Part of a small language model's weights: 11 layers, 4 heads of 64.
MLP neurons of a small language model. Each row is named by its layer, matrix (gate and up: input weights) and neuron, and shows model dimensions 16-207. Each number is 500 + 50 x the weight over its row's rms, rounded and kept within 0 to 999. Numbers have three digits each. A neuron's up and down rows have the sign that makes its largest values positive.
After each neuron's rows, "fires in" lists the words (lower case) most often at its 100 highest values on Wikipedia text that the model never trained on; "fires on" lists the tokens most often at its 100 highest values on Wikipedia text that the model never trained on.

L2.gate36:504459551532499483508505391466423554437522506537473488532522535529636508551555440500521539546488485451551493574526557590495376488463474607357506459482468507502514501568514461507480436473547584472525447484472534524410545465400501516445583525468536515392422530493547535563473549476494501453573425508540480453531531477462516634516465495519477525457488578502361529556538528525571589516520542399405423462524513453544519428507418510513521496445517535520460444553443434541513479501554529442525453547552569546511510441457462497449528636495524504496615457515519425539594449500466447484
L2.up36:624556508555432533490610411521483438436590414528417474502522453508491500496457414537556396478475528576482472449425522542454446428490501428532465552516487440478541492480437512517468410498503582435448565551544558486449452531420519539471539532518528495549476500507551577581496537536531440446501513513566535566489529503477505564526562516503574487455530491497514561481461508471469463490490503392418434376569500570517539521496441523529521493495488540454458460540539478467535480473529542600484558513554595522451529504353473569437475495546486533572709479508487525500475496530395447392
fires in: "american", "former", "summer", "commercial", "company", "america"
fires on: "mer", " comp"

L2.gate225:532410404474527461508490456502573507503471436527401520514523630519511539461373521529594541502470487545498473516463473502523611471531516502451516491462486533519533471488588541601481462548499539513489556519485499411577539538492460540597487478581552494521569558513517438448496589514529493503450522499542490515487627492420586420433493623516619475561572524457575476546441539507596552529435483450491446487535535552540604476479540467474542468635476541463434484458436595510584509548497499440540502543526564492535522409489484492427561516488596568497493535473461461452450456483593481442
L2.up225:506416435542495449451452479504568483517482493530439527471535570513522530502386549544590502493492521551469492551452444522523545486518562530467495510559531566440506474513546539582494482609517558463521567524475510381495465513448453495556495503624533519489620515492448460474514631557527446505490547471516468509510552494415558479423413564469456530568505528478528562574466518467572545523447455481442430454490527557563584476437555427398506438580533513441449515520429543575545505463479525396556531509471610498499500440420462490466541535533660529403507531520521446430440469488514502504
fires in: "in"
fires on: " in"

L4.gate183:453475489486592498567493584493349514458526523506471407469502495584444518500471412471560552507463540665519493462511506484484473428514422529611448570523469498516489456499545456479511463451512413461533424490622557582449526532506435517441553523526434502431496426530527484565470452451489522440506497489480482465450546476508451436456482583511563476466537541479441462576440507497492553462544538416530525485516470444426457458515573451489469441459465614568435471474471594548606525518582474502489561460489510464506541518550502578533592477454514550578523561413532417512470461448395440528
L4.up183:491498475551557524556496595475457488433493549514447416474528531522505536517524482456517567549491435654469450454452477475450515366502481491621520555484454522512503444549506456585581541454473531446555515479610504538466493544488473492563467492578531470459496423509534509476429491557555556372459518468494453484392550486503461456502542518519524414485415491485378418501384502508452504431608466437574471474548444549441522499471482450519425438489478530519442446567457496560550465601542439585536500475518407432539535410500456548455492452507548556599560457509550431589574489463467499520
fires in: "american", "public", "published", "republic", "commercial"
fires on: "ubl", "mer"

L3.gate543:402398541575512550592486487504583530527497491516478415415489567417348497454431516474491442509494462507400535502501561605502547549522467520424525616505593497509602492541534508595530590570466496539511543576560501468500411617498456461508480616533539421483575465492534447423529488562492491548587519531505553435509599423462562536475490485538471554524421520488467525547382597473551527509470487484484467389510441520474527544471530472476480507536577392461495496453525482539534526485498571456483543456569476470584526560496584417502555549441530515399525543526519526439481583512416515521
L3.up543:562493429419540455625508459491539543612459471545403419510525508545488416495487514506533468518520453624459553588456451393589540550448493534477473507439486432512428443518540504575592422479568554485502446533436411509461569477468496454519553519600488511547489465473503474523468435442435513528500492466443493539492610515562495588455539498518545539600542549540551421472468491400534474541548522460534515399482558525427443490495537563503497483475588533488487576416526471500524442522528462509500509506487507456502569423475500444505576565487542471422516509481606451522506458496420383458
fires in: "during", "between", "ret", "soundtrack", "radio", "bethune"
fires on: "et", "ing", "ound", "ad", " ad"

L3.gate381:458539518541569513563563402433462533515462417532548602440450478527426567481490557554471407412480517455528658529470432453570527536477487509533469506481491542386550505483482488479449509537531572519504552481483478509473547423429490508508468498507521509435535505442551536549480425478502429454554483532564503416430556493498416540477464446451608505610475566552469415551528417536540488527531592494471507552581497555489615521504570545512586478410520512486428427581403546523525456444524486488525470571576482445484536421476498524466386527500494481495471411471491482495546460601527456632
L3.up381:450473485511553487530517563475464494522526558513597497489494388511484543467544519519479496478564501471521520536391435546584430530510479484585525522455515541479545524528518479579520422465470609540509582443544492530559415487475611475442420460544515489416612598487508528432523437494479540500534482504522463466489566488515503541468521378523558498554459541449395556446521516499535469508489476426526412538498439557467547457476432457399587450412471510538515444479472532486496357472501439450489422537578564465454533508477552537568435556472473485523537446511503523462637483508487419504
fires in: "august", "time", "relugolix", "once", "rugby", "telugu"
fires on: "ug", "ime", " an", "ce"

L4.gate474:430510537568513569565605474491414545499490419462509377428481525455601495524504397496474518406390482498521477480455465517400504427436499439511386557460556459472456499503576428466542535473515474457504453563478526540523519414551438400399519472488530529463566566447539541494511484541501516461445541585562467471534504449536519430505507529556575574558448593460480446544514456515480522446518544542547455523532402491558473486486495435434532411472507598480509472471585558438545448517522498529457494456554455501611437487525519562506577596470464489519506510531482442544550480505525480421
L4.up474:466425485500483494544541522504480408503549482556436422467469542392429531532474450546445458446457527546497484557480467549383473489448556572500540505482530577537463460476508474552530480510537484432444448499549528511510522454450427503456610443468491507482576535411489490519517460523483548441512476529563516439378485484518432480570496495518540535539479500497463491574489512512428484494542503466447462550456373507516475427524473448394440445383497604467422475513387505438543508556495523436563559508510473511507461588498561484602488634516497447510565526500535499489614442475476495390
fires in: "american", "summer", "gold", "commercial", "germany", "americas"
fires on: "mer", "old", "ow", "ver", "man", "q"

L3.gate253:452411521508462563540545462450537471416459475473524461532442557391527495527648416543565464485524552525496516564411542431566539528493535574427455495481565569562393462458522599565518516439559597532486527392476556487551524461538477534538472437551607521530499497530513574529479499488500455504478508538501458455452546480426545558526476634450520430524629503564469511416465538408537541570531517509478491556514529527503431511483563502471544486517545528426564566490529473480543471554480524472526510579506516577503521431567476449511569507588493425510547521447551558473602336529452444573
L3.up253:463448482456451550463548492466517525499446512494481443566524529384549545622564445507591467528476629554496528533452397422583509434508476504461424433522533596500456536502536586511559479468550560485576522456477528487458497472518424501601519467505632522532517528502540489513529570521522500545526567503453433388453560470429501484613483540530503476510502510527468458375527554469564579600599515559440479482597501521541515534534521498388459481551474475494488555490540537452509486489467582442614526570525504519552530411636515418504537510566496457495503519492505569551514427547450474543
fires in: "after", "law", "saw"
fires on: "fter", "aw"

L4.gate308:552435437541480463537604451481556475497572472544480434470521479490627484531572481420574442550441562501577546634466470515520472570524474472508528494546519468449466483578508504519533608485355467423552525541490570478539566517484489508524374421514593479471536520516480499437521525420548445524480486510466478442466585434504451484443424582492517493525452518506474492634502545591519485558509463476529515523543442440588540516455367428481564541566443491535483448505506512508470535538505488409570508523541468611493537542522518414426483460542590522449468411478572487518458490471442455476
L4.up308:497498473476487501572463450603554459495534528468493603584499499547570600458503502542422494436526531478425560555461529445469495411553545485471545435513588465484480416505554476484538408504508569508581543557467501598500498560540509552517564586486517510488498428522521550529525426509535534425488537526483520541428458471546531542666569614467588495530455517538493502513450544491490535530546518482536536476473509582430575518475446526432504482534370449453569445482569510484467539515466561450550436525521531474468539478505534541491442503603495529430531591519541532499488426563561559391
fires in: "including", "included", "include", "approximately", "bill", "billboard"
fires on: "ud", "im", "ill"

L2.gate400:524496615507450575637465542481485526456550431492372487603483467480511541549598437496570534532518509509522520443411477519545566542467506508556548423392497537464486482483576444613595513485596602571472645556489512453536434431509437480517475474397487501549582451546379526451477491544448558519547510553568436454542501474545455554517461528504449462503572521458480506475523550462532519543513597510425586495496499491496459556543593441439516473489513510486553533512442549506505509529410519610520527533509570461486499434509526406529536551601516496534480435502523495496536418467519511530
L2.up400:530526565571451577628452526437569555497510490476408496603458416493513550524598463460573548512511547510494541473460478509547635529469532553530504388411518539464473510501604461593549491511625595600452651518472519512507446447491433475496474453408479485541550465553440532448427508540466545544498519541601478465541488525570480536516437500470466480472548499458492515454474492457522470541539591506445567521485491538490514569576581463488523492532576495498540539594437500500497477472434542602554547539463571463513476468494477412514518520589520526502456462509510483491566416505522491562
fires in: "after", "law", "saw", "peshawar"
fires on: "aw", "fter"

L3.gate173:493467513450561563577512495476483552512472501436562541542598447582536550510525348496522486481512534519431494468515516558461455404472518476536451515504594472521530526529536562576542515495552438595471479503583514542439533419487482531449507506462583473546474450660440526554522618530455524505445469472472485489530459444428458502482514628535551546491468535556383531409471558427505495534490508524521500564519467481490509530536537476504462475496541530344459371517574518447512490546622547459523483477430574584525461523482456443513505465401491513485499558497520483518487506577542574501
L3.up173:616438470450520616615625517439500532539493452445496528482611438539545573508520340576533507543496536576570529459445422511429548475514566471454425522468516499443501527535556512480488584497490530536506503532507539547473499458464555471470450374495464486581511527461508518548557541544503472503598439443493484453552433493494518548565490598531472491478539486508444517473509566476465498531516468446600502555508483517480512507538557424555474505473530552350456409521594500486481522515504484541538531405548526563570511509477416530516514431520410468524452554535478459541489486515550517423
fires in: "from", "municipal", "participated", "multiple"
fires on: "ip", " from", "rom"

L6.gate610:533534516546435553475580520544554543382530572497480581531492579465457552536519427531504511504403478574441364485404432516449566436527471462433544530466474527577575477462541408393527509506466506454487490472520473429571521476502471543448590533410570457549514562505480428508579424537525534483566534532480505578532457547498545457532492458512489483486503583487652464461494503480505507512491452554545527479472491480496506500534588529466470648459458464507485479529474520550557551438525535432586453503618519545517501539505418517480542466531414536542486485505550441483458558606520446420
L6.up610:503479534553453645467539603542476547531517475454502512480529444485502568515527518422518467545452546472587535531551566508408461529487426417508458439444484477491465387481522448451542474497531481456533494499509459534528448512490509450434343503580538472477536485462459503509522556513525410506560512513529426561509501415539435568513556498498498463510409481459511360487466502458498525553510553563469526581455522506534590451468471550559540561511455510445416427469444471553512371548479509598509398510493476439445457458410589554453475470423484448589414504468529437490548554461489560483
fires in: "total", "given", "games", "got", "yankees", "goodbye"
fires on: "iv", "ot", "am", "o", "t", "k"

L2.gate343:422448478482499494523455474560472547501472472507488474461542528449503476392486534528397526504438475519386550460558520534498604463547510411431475573478516500496496457362541463492549434516549410538477526411479518508564589507493481529474430492502509573484502546517575488495502446459468473474426406481554515429548427456555459402424545482498498450627509438541499499515478412438574523572544599450508465527489561469567473519541523543473480458647478544460449520511533599485531478442467506496466566524569526487474561510486513547545571490475635543524467574517457453578447588408498513474
L2.up343:484472498457487530565464469576464562583483432492523540507521559489489498347476533544463540484523462511413586474559391472506615483462593460438481563489487480475544466416494467503574449489502387466460538386444474507601521505493505459493430471549476518490536548470535525489481451503433432478393454467541514415506419465597484420490513494448516480569528462542504533481488414466567481563599611426547424467490562529605435528479489526412500445598538548431487542505507537495499467472478471538441510435501507465436484529456465531539593475542621481500546486490445455473436562434478534532
fires in: "in", "including", "into"
fires on: " in"

L2.gate468:508452406463480572518470518477465489460444497477488407446542507515520478449498541579541614557557444585521486507493529583416525529475571459398466549490450432502542535429496466563554432473550451449495563457395517499583524577505454523488385508535614476460521481534585428503413490515532496516514427496479505463568550504523571496582599536461514471542571526623505550481368515484564588568531513482560425499570477507521522495499493402400474467608498485455438564555436529506452502506457495442411445535472452483504546495447500463582488519562493508592618520558495421476516530484528528495
L2.up468:482418455439420529505450462538497550485426483493503439465536507515536435456528550533523566544516484573534481457526533644484541482510490461355469532469448430554566515409485429507570392469575404449457577441445489548571554541526482528501377527564593499493555541504598415484424504526509494535522433556546528512576513537460532471493543523507474498554553505579472571489364500485586611588521499475528410484578506500537521520487534427412486490572540522444428585530484520575492501512484466426447441588552467467501523447419504460504437497483508489498556487582510471513495572437460494479
fires in: "in", "information"
fires on: " in", " In"

L2.gate562:500455464533599537496579565543449601504555483460534511460535479398526585604473540527535489509511548440502553567529492379501405441571558487431494585556467424559457455481407583475554569494444471411562544466464441507467527491484493491451462556511568470468537509545492501494468504466605516447605409524523527486466506447510437480457409459519492481524488593467469497539561544538363443472511437477485522505444507529590497489437504575438548481496413517436519506482590529529452540478566500511576408404477488501397474570521511552490529571545504589436518468537585556631549510583488532516
L2.up562:518426524484547485428553512487493540484585505484487499421523498403500571574504470493467461431524568398474601488573469379515447396583593438447509575531481425531472479442508587492547617510454502431570504423495410480486538525541534435445460530539512545448548524570498494505504517488618555441536490556480515499457505496511424500432409438525471463493500553483507497540465539561454437504526487498571420546404492567594526520538485545453644562497467479419550467464606456529465520540615549499507433457426484533523506549501458494544483541488478532419473470514618534590608524539534538530
fires in: "including", "included", "include", "class", "classic", "bypass"
fires on: "ass", "ud"